Weights of a small transformer language model.
Size: 13 layers, width 512, 4 heads of 128, vocabulary 32000, 73.7M parameters.
Architecture: LayerNorm before each block, rotary positions, biases on query, key and value, untied embeddings, attention and MLP in parallel.
Training: 728M tokens, 7413 steps.
MLP neurons of a small language model. Each row is named by its layer, matrix (down: output weights) and neuron, and shows model dimensions 208-463. Each number is 500 + 50 x the weight over its row's rms, rounded and kept within 0 to 999. Numbers have three digits each.
After each neuron's rows, "raises" lists the tokens whose logits its output raises most directly, leaving later layers aside.

L10.down364:499427453522516512457467593481386550468503551548460552547515596504436538537467506518457527511486408524459587509488491544412544502601457445426472492594554474468553517552550532557419550457491517518461506454453486477453464534520402543438467556501494453514495465512506465619496549464541459486492449525478553568421450499541520609559522461599485486478518556516444476511440545459509534487513379514616476539571452454535573534463544502430499451459486569529512513528497468543514474485555452535440437566387462361560481563451514567484538569412565537462544529555545488599496437433488450481422383468449486455550574474565522370421423607543563588562493497447481552437558512522484470523510454410411559533483436615560457449479457451453463548447604470555503494551438426559537558501507538
raises: "s", "ë", " include", "cus", "cent"

L9.down421:522549505529514569570618446366473426570496489512489496486471441446524529489518442556484489412495553445525404474571534458558552542482447559502503464470507533481503472515476531529594545488525447484504602532466467568548488559443511497472456515562380504461554575488488453564533589458466498511494416503418558472465456454515553502393560459520500522483528544483454529413478569579538395502522514493562506478567471433545460478496509459560541455488481425557428556515417522459524513520515462442446455348472556498463470419506519475530532479498461574520514526506455528560533434584426449510573501497465604504521467514556587486566455485466502530500442555483485571553555478586499389575512465612415513482442543431573479504489524470581485456495426489408396451560472444497467401438520484
raises: " when", " because", " after", " due", "ice"

L9.down1742:517513453477480524537437464607519571542484464524400410454518512510474531631548503417447383557442512415428496447483481469515565563572474493481441508520527490457564458520467534502541492470495466496543434509489414427524538467496579426518474565465571560617558430506594605518554505451534545541485529614558438482511452548528512473485443571469488490551484615557555487500480474472575518459514519337501666506599435492472464482630491489493526467429461465462630538559498518559498555554440485351521420520470493435506493453377501528561483563550444455600415547455501509542383536492470494424481558592485483454546546526465533533553468495503538574474456533551491546546476428521555556498525547487495505490495435402536456562448492532445497492535528602501454490486459432460467468467539571
raises: ".\"", ".", " until", "\".", "),"

L10.down1943:393456500388547491446498512423485514544497466467571532444535545513537500544627575495518421544551492476533515417504468597400534550494541474481384462433468560478532445567498392504548532488527552468518479385502472543438447509417616595431460524528474475551532458525505440520517508522501397431604458416462474446458469545549488471520476583512544371550500529518579506672555498467508495558496530416522486507487351470499575508533494520441519447551555525490525599518527508457458590482536427515442458530587462538570444474537573536366514515549518442481469495530499462493434407562540454465544490448460539483497452451544512517607459536541427563509506402568449542566578474455537451527496465555474469530525517511518556526493507467537520647441608576484481568501533485490443467505425567
raises: "ces", "ce", "qua", "s", "ly"

L9.down1662:452471479529541538487547633592506533491548459474474524537543442476505525550481588585532475520503506513474502490619483566425516519428623438624657494510547463503522535481568499486545462518609537505483524478509553462538608536314477547533448471402516513429502481550545479472524506478430474516456568518504470521471510522479485520521545482517503523521442498643554502469661518520432483495569503521532411444500543486524669520432534546516457548516577514473284568440578547440518497523500513420411454623437584470576529403521441516442560453487512539507529514391515511497525537511522473478485538471442555573526529419441496451513498408544453377587546556490441530558593479530498501411546523463522602568503417523515522532463530560555577397474532502478499435524472418513476448403537435
raises: "0,000", "%", "000", "05", " km"

L10.down1473:473473485565571422546475447583470512547557470481528521559508506535449546464546519553469420518426480487462485558544576417438548575552504520447482509441516469513482543522562497421536531525444554538527459480655570510569525510443586548536531447541533451499506377488512424501476526516490459472417447446434582358493580477545570501440513477486521458501512516494512426532616550442518447569524492523526435473547429536522474543606556471499434450538545416512492512500459409490482424543522531394401440528559482496504415486408499575490485477526512407460486478509556389546424547460559504519472541526543529525519516514486534509598546512536500506594585492617482528517519597482427475466595482467557377510401555563558451434493528561465416506482546407527405521399546507433518460520518538
raises: "or", "ory", "ors", "more", "our"

L9.down1386:513439442432583502569495433525526488517560483401478428525572475465518526533546592510483556572434425562510520523363586534482492581496512459468516524557454464439538465545530592422401389533572456461515431486427623525517541469524475514509634548521530512497396497541539601477503520570540555438520497480527387514490494534453490608446490520506432418470491540536492510543538509409491553513407541538474421504461540437506526568436517603463429506485511597420487533416495551498516428496447586493548551525407564550453553494433578576522533465509547424484449515574492528479574489554480419518442466459490478494545494400473412552434529533561537510475466496480495544472527398485509503481495512526480439585513502511472440549459436525441461440590499472558467417574602533485443542472563512
raises: " a", " an", " another", " the", " some"

L10.down441:476439450499567531399538473432489522459553530465492528517516566455542501512626337554547416502580546492554520489509522485497610491460479383497366458471476493556508472533506523517451466475480466539428466491497480498465527597500506530519476481532547549533468418520555512536550577539475465580518455480489544524553552547491540502444501517544505453478436488581557477476546500482467554578554462463488485477501455456403469412486524504530487502517588546443476444430549484595532532517551440480518424554450501510578438530453405450524460536502571507551417497489499496638467572579443370445493499507474530462499467500543520561517413549491561518502471487516541499508547605529528439498463581429522469556482519499542453481451512469457456585439528534536468429487527438482422489559412460
raises: "s", "ces", "ns", "nt", "ps"

L10.down1734:538403449551536479499469530465524509539529520465496553538552586583546594441589513518452525537450506563474486511574489465506594548463410476455505520472495523538504491507500533566539399493513424436526480517570547472504580510382489494512436475517527505532494511486548433485526509462445443383402432591504560461497542447402588496448498484495591561446469463533390510603511514441510545477535574535499531506531467458459597557493488514504478585511507557456596571485520474442442423501383494405533400573481458383613455468498445567418511507529536516478458429497439476437468528469437538442434563469437374448463529502509437484502474557541489587508522499423450473388466511540509506534531470416509555491466408400491537487599657419498476480482480543588493599513465438490499563496542470
raises: "4", "2", "4)", "1.", "1"

L9.down197:458465497604585527540570458465495506548546562492503532533534475584540443554433463484507450581498499452566407533586551499600521472527526530490545479506565510584481538472525492581568515466466475521492543435412569468531504473507513523485443493587561524516482491519602611450620493546409497502509450489484463564576532552464457537516390469517471501529619487485528444440510505468432414488509520543523532515412468462486492618449420509415448571439518487476537531496564468495403535528457479468437467575467479526607636483412483522548517479557495515470415448503451458539598540491560515415486512529575546428567527491498432502447507507507453443466591559467490542485553470433471553449488456478471524472484518441474507512569455443485373375442549462390403485492502439495605498538470526
raises: "yna", "ye", "y", "grad", "ets"

L9.down290:576491449594523430503462590449452489509466506511542514467475483474499499520445477481498404549542471490510394490494477542553496481462615475522446457452478474449497461515509515506491668527501496464412554472501418482469501496277555566477505465587557566492546442438533510517489526551511571457536391454475422465418445532570528550431591543510533495555561485528500564607408438497623577501457401491456482496613515528526492515521464492445508429490474505486638549528506494435487558583545467407482417509506548494480459489453439465391534449479515447550502483521520473443416485478439455404359494475440528405465468503638465516560479514515500479518584445528573555487553501449530510523553510567519570506512402485449493513429543467526588574500483386506456458493541531390522600525530521
raises: "ci", "ta", "ces", "ent", "vin"

L10.down1905:475405515458419479554559485516420475439503585436528409480545508505607538478459402532488558503503418492413527501553607566476448541558510454477553508477437511420469413583499411508471590512363529534499480476491445528497520507508534512451481469540553485436611462538488503456445473607571484554587450510472437599510531433470486518471560438495458578473475538489532467557449498486538493461404544530607550452468506512529440583434492456399453497412547481573468506524482556537508605537551540482450468549499421440498547604427488533457553449488495506532407473507503533530513421546520544529506543554503562515526447578594550558471510505485504509536485478466518526400424513527480578469538390529553525487523435542486549475492452465544411584620607495467405519480539440498500453459628593
raises: "ro", "er", "io", "ero", "ching"

L10.down1451:454496483492573440503527538568562507450531499508509545508461498543553493416466599484516547546487581516512505446510491488423579383497416472505442397519506539423525437534501498549438631395517455492556410511571539482538412406451506461425516451427521466541554520451444410504567503544461508453497510497454494547446536559500467454492569406425539469442521531507487526527454508406478522518503486505462475558478500504465456489473444434516517546542491494554476528455448502509544528511490449501618504516439571606485517533607518538542532552564545479456491501493456556656489599465559546471589568513440590442495469474499448483588550547517438454388527490541485487474496401530481584447443448469517489424525535430509481417391454595521490529537501598522520568473476500461465482435479510
raises: " der", " su", " te", " para", " du"

L9.down1547:553437468517569518528486545546503514465534536534409534495578495385513402516531502626539586433468503435462554496467470494339479425495511519524506564466490479479417462451479479447580484413471519496424467439504506482532520530536567511486489480448535561491505492436446561499493567483403469549470420507570442466497506537570442540492428452569537502506518511492547393530475474506617542512466443430564471445494544498488512507581565528517513499478509451478200510506544545472539505524458440501481501561497510544423504476508457569484483538560549505539448510521559482536455420529530524438519520458532543608514542465518460594459470560543512581421596609541455519595552500565529451502469524589417576451442567488458541593486507573502492490515512554413468426525491493501547509526504577
raises: ",", " only", " follows", " later", " subsequent"

L10.down1187:510484439495538525519567462555517501509531494463541449519549453393560541456489451491408454542562489451460444518491449484554460506439528513416543428468523506388464517516528435528504591430479574484447502442477498472445548461528538506424496544549558512454542499514547594550556528401495512545444399473444551536470443511509486531453480474585484437536520518563581510407471512611562407511566543431535466548424558393584522562552369458465425454527423472601577625593396511516479557468497402459480379490460542476507520428454544480435586506470557492468539506423529505537506432448535532420566545517490384508555441454513578573534473506494453460445488541511459509538505476483558556496555544403481481534498521505548474525485469569403369433465527567532523463389502454492537596402492502
raises: "),", ");", " while", ")", "."

L9.down972:493575545448516444597537561478511494457456558523469458585500529544484487558461467517523552508526476489482502492525426522511546555599460486539473493505519517533465515519541436425565570595499542432419490477464541454513436616462381595542382498527498484570467492493493496542495433584453507468492540510491499505608418494539471505547540473557557513520510467447418510506464583537564406439537521600486510441524577477480435516510589512481548511398482570541662496487535567593415462529537431547468508526519469488570468540611444530450579514529624432474473437503572480481575470466551439504543525516448507590401521457512487552494507618427540508582447457469535576544561542534538496528505603420469598511417470577552507549515373512472510601434547572539477494475432491449468495524447451
raises: "now", "low", "cus", "cent", "still"

L10.down333:469482536562496522537506435437452566488439486492518470466460519408430529486535471570443536424496466502489469504497529531380479535485466669567540470473493503397586581441452493506468525471521418558507495545471550604501565518528427559512400496537580543444549542524459485501537475468507534436535531460473502533585529456473481481442518435539443530472479608490505451505576582555435569523573522527456520581404517467497511478522504396473453456433504423573450507543408433504461498462529488544576518499490515439496413445515467513537550395535517589590508540562513536586509532569554551578486472511502418447511433469445443422508422489458608548413536469530419570559574488538514519549534531497560426517454548534444522511528539522471452479573409421559483489536494476531430513468543448
raises: " and", " or", " when", " after", " since"

L10.down1335:484501574574478485540431476476484449468503430468556484533460379481406437511499573529552499505538482499503522448441507479555473456426452547523508448484473553388605541493612518575473444497561444454534499491489605619456532503452469532502464502505501587427532503531585528478547586506415457538496553606459552527527491509550498425541551500494473417459480516511425562454501497599505453548449617460506439487506472486522520546550429488535538480541456511465628547525542485535502500493484431517532527452506443515517492494482604418469496503664493471517433443450549517512562469561410526520470425607351471503503516478486570539495579454471484426483522446481536575497556531610503497486475533469490511478499405360471568439540469440525559453499345496490460479430465396484609491496490546
raises: "\"", "\",", "\".", "?", "\";"

L10.down1045:483535550541452464432517500449449529522449477473471485428410511470446490474514536408586509485491462553503473522473399513519539460471354541492524487515481480493468439550464467538523576397562554472523507490562498443504571515437493489508431632509547590457503567547572561617407604420495593523456456486470499487481441647528636451520447447502406421555437560467538515416505534440537459431435447487503472523524507534415407475484530507435468447525497578471465471557582492528541414529399584516490527569477485453467466481497632564490458552483493578499445476556485426479510532569445526479524452493512537405562436560579515418476442551522508449536502540446572504528422473530483406513587563490487523518515501440475480553449446530565525429470498533473521591539416498566501455512626553
raises: " times", " years", " decades", " days", " early"

L10.down327:515548467502492498582467556501557460535496617451481474464575630525506555515492538505572450494542446519508489438536455459564422451662405492513514499510484491516508573603500470576550500462537539529529620470462395564508516510448478545526591621410543424453529413459527600515422537481531470471498528482623553538431448432309517398473480527479491481452555478530496525464530477397520512437531432358433478485533600594518435519486468558469461509536439549584464600537478537608503490465508607486586550438518516528472558517521507498513514406657503560523440482482459490521544514485527487517516590567488399516413544503467512460448468490498552454436466506496467481596575526419481466494579528490409475540501411479578516464421497557442495539528490437489464504571512519512345511549537451
raises: " Site", " site", " Cemetery", " buildings", "storey"

L9.down332:439518509575477472622469450506525493509377509540509462518467556534468519500500490425579498486529432535565436536616585545483532477478541484517557454477479517422474444465485516511501489478487547545545522496470450482506505535292461471507576522494490546626489488486570477515546458495480435588519565544515574553551507565443492511558549557496431502540494524511519530685428441561501491451456499445549433544548587485507485379580482530458442510526499542465625505483487479542494517527509507467509529604412538503445523522544518518440593467481405504463452498382624477562458502486419500490477499468464461553475456487517408456481622511513427434456478515451491470573598424445496555570535514518478435554458468521498469443436471460554516425509489519492477409525517466521571458557514442
raises: "\"", "\".", ".\"", "\")", "\","

L10.down1490:548460499553444561341483508490561490417513377508454508433531507514419525461560442454608584451426429496468506501492540442546545454542500587461506488433528434484445517492531537505509448549407540450586505588540584514533362494542526446513486534499503528474449436536460429448463497487477579547449521560469456513486606606511542529504484563408574472480478472381427486502542460481483481476549441433536513549500472524492545483594545473551602409493575498436442482518507563487532506446455537554548439437486447491468489354568519478545501642548446631517507441554516469487448479532498526522486509469563512446501501536475510543458578496552453452444521591505584461448410554539441483458513380545499512489488526531534482511480548458513639525485492467501561569560410472469575505453471541
raises: "ist", "eur", " activist", " Champion", " champion"

L10.down1595:461480519539498477511481411395561562564489478576487511543485509508468499447539535489534488554504451498386467505462502528555471430616578459500590497510535392595480473444577476411575507522471535459551495478509509371529378450510534536464548513573510507517497395451474507547473515451505495561471454567447473439521405616551487552449396550487453522520433498536513420444568448566462571443534446480543501639546554513528552458491568455484532557525491532511450484375506554506472426488456472563541414534472539438501465461516539472514488562471426429505397469494516556548530463480422511440545510561470451478527532467525454493530591488474520486506448472444554450523435477432554542578535584562520486483543453577496497501505545436544412435456517504472468444504487538491424450468511531
raises: "'", "’", " at", "har", "ve"

L10.down119:447561394488435552588530559486494506473449536516529507559371585428419490547481435449531484439529445532458520508520538504468378558404465525516529473411443501509541493465494604472546514471477488508521551494468439472492344494437510481493557470495484532456591510512384497457425539512516506539542504531470509482408581465498476501465533499429575476493416593534478526542545476530600533497452450502468589466548521472497495484601479492492587476511497467474519513595573493524460516565551461519546515472598559514551552485421610410489547505427539445512377536519495509502376459511548449518519446554486464467467564500459394528396507437503504551491489495507521439516493388494401508484500549524488516487527567570455506442602588506454446509547499476539437525478452452467468425468502512
raises: "iv", "ita", "gy", "ique", "der"

L10.down1358:590557544484565496532526515494403537476538447454525581437495480517454525441549509605466470473520431536418541538443448478631515518436429545444526605527491502512505586535448575560498443483552504519471534473502524542505520522335501540506508472530486447475445368586493499545474534497545506563492466455463409513416461554544498572507469491540580446534443434499513414600504546457461424485591502468537556519470523502480574492530537449435452500539481457564137487510494467475511533453494416442539440611446539468514469546492591532478558527429537479557455519527449507545494473452464479432415554462462470532605503524497528554471375501512498431511491492484517528516512566450596529435467522556487518509501518515514597509475504493464482454507538526522454506538384569544430454511537532
raises: "-", "–", "–8", "-12", " –"

L10.down1311:567499511559596493432486615548571502514457415522520468416462518539470508491489505620577556522461455533551586508502413578373459490470504520500438470493414585578492456577532546503479430548533531507419531500479506487575493499467530522479425412425424542504431492474536515542473500495427463513480412507519403522507547504543572529430519481500439601483562494592544534471597485489415441479468454502491438499546567434422608554509561465395509534501473528529365521529570423496550529535491532452477543532547494503508520482414515546617399556506504501448506469428510471488522520551455463467519538443505526490519546503525525481474431457444549507451533547430494432626471471441541541463433478499504494520459498512493492411497515471443530504498627489522599484472510496522409445504472501
raises: " million", " billion", "0,000", " young", " thousands"

L9.down1123:486462407448464513462453485489524516513447430489420578454560576528434443578524476488440444427446492538514480439542461539355624549505480440569529507446423531486544526462506546447507449540513457496512511533533535533513425538401550465549450370467573543593588439510503537428508494642466485513444583518532501462553529539576548453384512485556513428510453543559412584558632482506485541434409413601473475414509544514558573465547364622547474508491514402525510473489496562526566519458429505494570441531370462514510564415431458492453436465559476528417481458516542457508413497559500488428564492569494436480478535458507477484529452512590473518492429575363575554500441418521490486523515586528437482477466487552584472432468492486486519471537573589437557516566433533476439480468532523
raises: "1", "2", "4", "2.2", "2."

L10.down1832:584473499542486596458465493471472501479529462520431534466524527526479504436503499392464616486467450451542541516553484549596566513388498583530474465526530494484486512499454516515496514595450528536567512625496443531515446573637419471458525495521512499471500443556496433518548496505528572530528518546560431488450612493537478502477536517447639433426551528432472570385611492494528418515586520510540586564547476534498533482498514464481550446495504508532546489546468584497561491492483483471520365463474508496461574435483446417483461683571534482570462561377525528551503521531525474496506564466593527553507449446483479529430480486495450448486469565582511494533438565450495488588517454543461526478490500466520477483466510463467602462562499481476535454561360511503560508431486525
raises: " footballer", " leader", " critic", " Director", " secretary"

L10.down792:553533414491572462460426515516471422447511526463548466491504409476542531480563535497493475469464477492500516485453518527617488462527454513570382530422513552379493495449515539451518455571563494500535561532565507502464463473476513471535490499450517663583522529557484479521492442468511486566487598464523393543492474538550422573586541498525458487531523483509493512570555575540565460497428489482495442501644573572494501456444477559430498495503509442570253565544552457464460459434505351544504509454456508488508468477448454481447485503487492586475544557513507465477522459384515553406524528530545471420566488472545485440485461501550400514555496595469508567486371496560456464504562502535591478510461488406544480469510553445501494514514549543550478533534460412544466500420488509
raises: "-", "5", "–", "7", "2"

L10.down676:481464504491470443463525492581535513511503456539518530510435515478483479542452528569473568535532500502569514499551502490630461500486490529486535514553584476487442510477497410435517390468544459456535512607437538453430473478373516503509520485437505471458578502356554516557545507514451454537518545563399483491539556464408530495504441556466482544488501481573437539752547458481512471510518511512502548479507527480489438412545523460520412486476493438443547471534412432412371503659435525408454540525561531438465546481515576548564472482465427412512452439426484519493508500425507510487438481463415560484498509504518546518493572494508502578607493508478514501499444468485485470494594517530569466533451537440423525492480420532454550561453495482545364483447480522531599479547511503
raises: "16", "15", "18", "6", "00"

L10.down64:594516546563478610536480516452419517519475484428537454519421471512564487487448481474535588495572543499585448457482487446508533504503506603498447475444527524527493552537488488509531544583395514448536495459511492524454525499287407520495425499577498531518482574398483521459507543510458528508523591566523489572432432590395472542554459502485463524524502443494494538556493522499565543412529542550533496587535473524445467398472557467581503494538502487445311473538515463497583406560498448503458532440412507459558511485541498545481446511462533563576504512484533481523538531480402544567496417468496636519477504467468486410489556497489434585401644481545447479596560510519556465525398497497502490477514546512448597463469468545468573415520505503489459478465538549491495527459512527
raises: " 1942", " 1940", " 1927", " 1922", " 1964"

L10.down1517:550472499438571513493506562462504527521506504533543505478490491424415482489551591468516549439522555596526494530489461499463538528483492542446538528575410382559424516502515473552550518437607443510493410521476562537594526582580508484593478427447547540519425535480550527497529510556567488520533512472478458555487506464387534506495546549527466541532558464467465503549459505482564563565403473538491449504564583517445581557576519540478547548474501481499240515499527609448547505535510470561472485525635504391428566402475516500462487535535450639534477569547464474434522434564483524477509562464496487531509540527540434460432500504521522556491413565476483537568625502570595531432539552463418503472398578436438491505519484554544513510519455521513496473560432489445448515527475487
raises: " all", " such", " a", " something", " an"

L10.down640:504526528587391533538445521470499496493536515552573514577565522460466529444527511531501507499393507533449521482457495413518548569521540528537505503527474503400528511562532524432492545435514483514473497573557475477459430437575394485456552581430505517497498420426477456517474452559506481520448437447457610516539488563488501482454521524511501616481474500535482523432449532518522479425545433526562513614513586509464525453486455490457507543505381498541445485528546502499496477485480483547588496492454628491578534547568485473503484468397489565452378460386522520526439508442492470534603513440474426523485631498475524472507508615587465490509451531522538488462415474513479496416491461491632589425613510513541492561441513544490526526490552588480597529516493495528460532524490543
raises: " of", " toward", " towards", " to", " below"

L10.down1712:488493401508407491461510580469487505557444375492565520527502555534548519476473449483549501580561511564579437490458413436514574481467536496554384453484479478532592453432481470457550551512521465518487529612621495474488551519453547609534528606601576448484549473437446459440544515468457479543494417465483478493472414459499508420526428438504458451556499430485504527521484460540558577559499448459446504466568442486445438428490487471543524553626500546529463471523521612491637599519518480564499478512445418535446536559478428540620520443490532471545513444468535500542549574489519555496587519530534547490521513487494483486527567450524462433527541511378508433523507556527507497454488568495534499487477484485488482570406487511518512482623444448553533441426559607467457438544491457
raises: "atum", "ata", "rum", "ary", "um"

L10.down947:533504523504514489563530472428449540474430559516489479610473599485607415587530524470480601510473515549523491529421464513602501482494473403436530585446525611463552599562463474500609496482508481499509600460533457463456455453499505458467517495531471566477531599441521507485476521434437471498489495432503512468530422478526416575441419532596447501466427518426537537479484481528539479467484468541452521419593564406591459492489484459378482409516609461423368456480475461545508484548535537449561503485468631577525517518421427560486548468510464441526487468512538496461525451510473570500537479566423455498567499473483493514567428457528459471507571553449591520522597526549524503393502550506492420493416542520488477413589542454613564425544605498534424471451518475476532571402607517
raises: " |", ".", "),", ",", "\","

L9.down1357:520532447564537495481497534385497619624518433526590524556441473450476455526479601532529521525513472485510465506523506461557498557531554519556549591495492531470532472346516541451458436510446523484466512542552472431453540555290502496509450486492515558410534457481553501468479488448502427577400562483419559539554461480412404502468589476502503431561433518621564452533585466472476530528492517569421521517500518475483512522512468494500485511567552562506570448548531534463495538513630449500521430476526491479517538449420569543371507534519528579552472475509453478494479431555379447373463507539477435541521539620587562515410494486544463502513556477402536503532456465482503517524547500429528562558505607481479551407523536510486525454539512527481515461520445463420511516486512470
raises: "12", "4", "00", "48", "16"

L9.down1482:583503517488576478521524411522525527516400438459506480570499542450484424410481537451444517435493397518384556447535432530552496563501628541440388543476505471473511589529559512463600501500460516434469540560498443505548471466449491495533499486551552481589454497625513494423492532575504467485487460417461490534483476487532572373470528426502522512498495483506510519457484398582536484425459566524447461450423463468484547472566500505508544485529479560500515519578425482549574455546480514521491557476541504431476541489462409473513449534519563547493462575511428519456462565514452526474498391419463530475587473424453457441440561457496500492515492492522475510542506521485434497465493610383530487520485478522563546569538472473523541493475570449487530422502499487505457394498576507
raises: "ously", "use", "ly", "ed", "uro"

L10.down508:421521665505516466492464407520543557603528357470541540493483508448449470528589499542516424467460530488453467487494450605491488477416631470538602492514495464544507571478448535468518492538448492493499489543497480507457426492471427529487415544553494455478463522495551595602546513504534655422400456518425349599411422558510454578400541510533469467506511429474362438469548459606552539479413417535406581457449489530488490494562548479425474485519495505510451461526501497518454493536519560578486501524567455483519435524495491483555488502469505538528445471500473547484623500599510534437470482494450512415582481570562542495499516515548575470498499497579485462484579457514566442543538532510480553534519555418477432488551438457429456479571528433479475529420442420524495437535516557
raises: " them", " him", " another", "e", " it"

L10.down1522:571414526520493508443364627521506456481407553478450555571496557446562546483516480521529421489410496508606453540470461528438536554408539481538455496481487476521529393414448539498478427449519424522490530493485530532506498637436550518569488528447551501473538435476516505511411578483519510398542518569511504587503593495538465527507553467549507476542454454485473552637530528489506433509433519516496477456476484547441483481422496474511513481418489490563512513445576480571510549503380433521468569515429432497486548492510545520531524442482465463516465583494481470460481467515500474548530487506569487488555482524542503569586453488402586434473503567366414520548472496489430405584471469582531489524602530572502497516475512466563498496557566555422568474491503467558518538453580439
raises: "0.8", "2.", "0.2", "2.9", "0.0"

L10.down726:560526529593519523558455476587432536470494474430537552611510522495503556402554546491442493522529492511563439579485488422485509373562550561480459478510547487429527566492468566632622509516597496475535535515554526488513434476594582472510432453418527481457514485418482514562523474420496566554464410529413500472585620521573443433467467548475494554494475550618494522462577657451462444431503575509503514566409354507536433436533481476465466532541544433524376435467484507539462536477500386520527542450527529506495485487517515504486453509528528496469467526549596594482466534533529493504454534551504454596528485521474449511468510537477533479500387572466509591516532391480518531398460501496422457460543474453434598380483572493534582563492542458558493512559482541572517465484461499
raises: " from", " toward", " to", " since", " towards"

L10.down1005:474483529449499471542559519490430562481451474525529501545516530442521423635453443588498592454436496473524570517358453544417484469480542502530516547532547520481416528415430428473530568466506539448496478362525491478490495450426588512487555435448512492505463549443512528423501454502484493590462421521628469474462551548642527507495466472528512459441470461564433554371494390513555520390359470507541525559540565539580560484505575524544566472487508545476370519555529567503514441501431421466584528440452552533475545503478476425616483531554565551516396495434591491522501530505473476497503449472554438528529552492569469576476514507529531459500554498510434480566520463495583363484460507463488499437489554405484387554587521485620427475428548461471495491484439514566469502477458487
raises: ",", ".", " following", " &", ";"

L10.down459:411517566464420557506433632434483480523442538456538450496445425500512411519509458572486534559499477440542510515593441480600502534498497580506472534563488551524578500501497550499450443491497520514590543534506499477523563467485547597484528407516525532530467457525540478471539425532483474505473414496524511446421462445439356474533437541597494511477432505501481443615487394454449652466431516493547539517503462523444472508506515474507470532495560568517631460480515470431497452471468495536438483550488506463565511454499489486557528570487531497462503632552515441481545446527495567486374514427466585445516469519541512463531484528507522424591468547546520542586498511407519469497604444413473531481466482559455391452494525492420452474444560445459501493490551484486534510422543532
raises: "s", "men", "lett", "sen", "born"

L10.down733:537397505490579521520554528498473576449485504513463484548420457422590517391523564510616604573450470444493434547481396576426557364469398471480453576480479585466531479466525453475548476553537534539490533463483481452445529467483456587480374546559553578578516441494513459401534533498535447486598434448460477486418542422575474476498428410549464526481566504465555533487517470546482514530569463522580555616546510485481483503437497426422492504446523496545544462474509484551570574497473465487492515536542517446568564657499542549500503488521640469519495439490530460492583481539480516553495530521549565486455565477520541535489469593527480488492506580479508603453575579499488535402510477512449554516557554535487495501453528551412623487469504531496539515458414438493434560473587505
raises: "s", " individuals", "res", " residents", " women"

L10.down1569:610444507444497528508454504456556486449487567515560530513518502477505449413507535491528537454561449461456482476485488479579561457450548555449522510555455448487541520467458500536417547468532529477510470418564535536501513375476592414464506475579494509551506507500558494491495485539454365409444506455488529494504517504518471465354474528586545491414496485532432562452533466467468562532427501499544561436413586483518537522504463565515463510582524441504549510569515522535605609552398640536582564441503492476538550562472510504440564514500449545476432483510490548416459394420508494501555455494485538592509588363559527518504542595461532396483478499623496424538582563540536514475453527478414539422558505591507488430480512535518464514544436526520549503443531567514578482502514478
raises: " community", " families", " communities", " city", " district"

L10.down903:536498523503505560637495557566518418548460496480482529534459459491489495414424503493517567474485432484451512472522444445611540575538454493499384424516417545527472539505507530523446480458461581447470516540579463438500459482473514512490500524500478504471426466514493571553456541517534512456585496401491465502520544566533636339547542501487549527449551481499459445524506501544421490524460523489489459552547490530468486441409463526394435429415435501528535412496488548516499487508507571521484523493477555493567518454515457473489542517553499524519541529423443445420583577502492612530530565502489531533575485487570618505483444533540473524511438548455564538544433410478481557497531512569496454410377567561561510553592500416534524478485488462535491477484444518486607483439545515
raises: " greatest", " below", " oldest", " largest", " behind"

L9.down1022:563611483518475527570460504440481595539484470489471480434525498611531521426486469472454470534492471511542485532455562416396501472547409514496484426443456488547545417549546522511476493481443511518469517464406523512488490465553518454479510523531607428559500433385488433494430519449480521516598477431485501437505500521574472517541524513544548539437536523570446478469503514486446464513544579442401465483474598492517490472392471441527476526549506474478499475522558430531479454480502450471565498450462550613507514522527543467420451514402491398542492528471482545495532551527448464455522466563495385606493470414455471604458377379441530472510412559554522534546461456454506511430584500465579490511549522539597595543462484509516489542529458503491494467533571472561478489499480582
raises: "cy", "ice", "ism", "ty", "ally"

L10.down1861:398481521450478607506555440555510436430521499523551506486458459497568533542578439492471505469519498468468500544446557493592501514487481467502443478548552434471533502435494445490416506505519529406536559493509479565555583414573594416551470440546538386411414386465497547483569554494570511558473528388476583552481465395501483616527462519555451466504481468453496410438485511495496500510511507480558562548609453510513471518415413511503456551467449490456607481494537594515466508363436584508558436417524502500472468429588439557485548490551517536390527543443512546542482460523545470548456499502529610515446444461388485535598491513513562574484484509463546477542538488539525473472518486574478462503566429529584549530483558541476615454539477474546488490474465467519476527472499581
raises: " season", " episodes", " character", "voice", " seasons"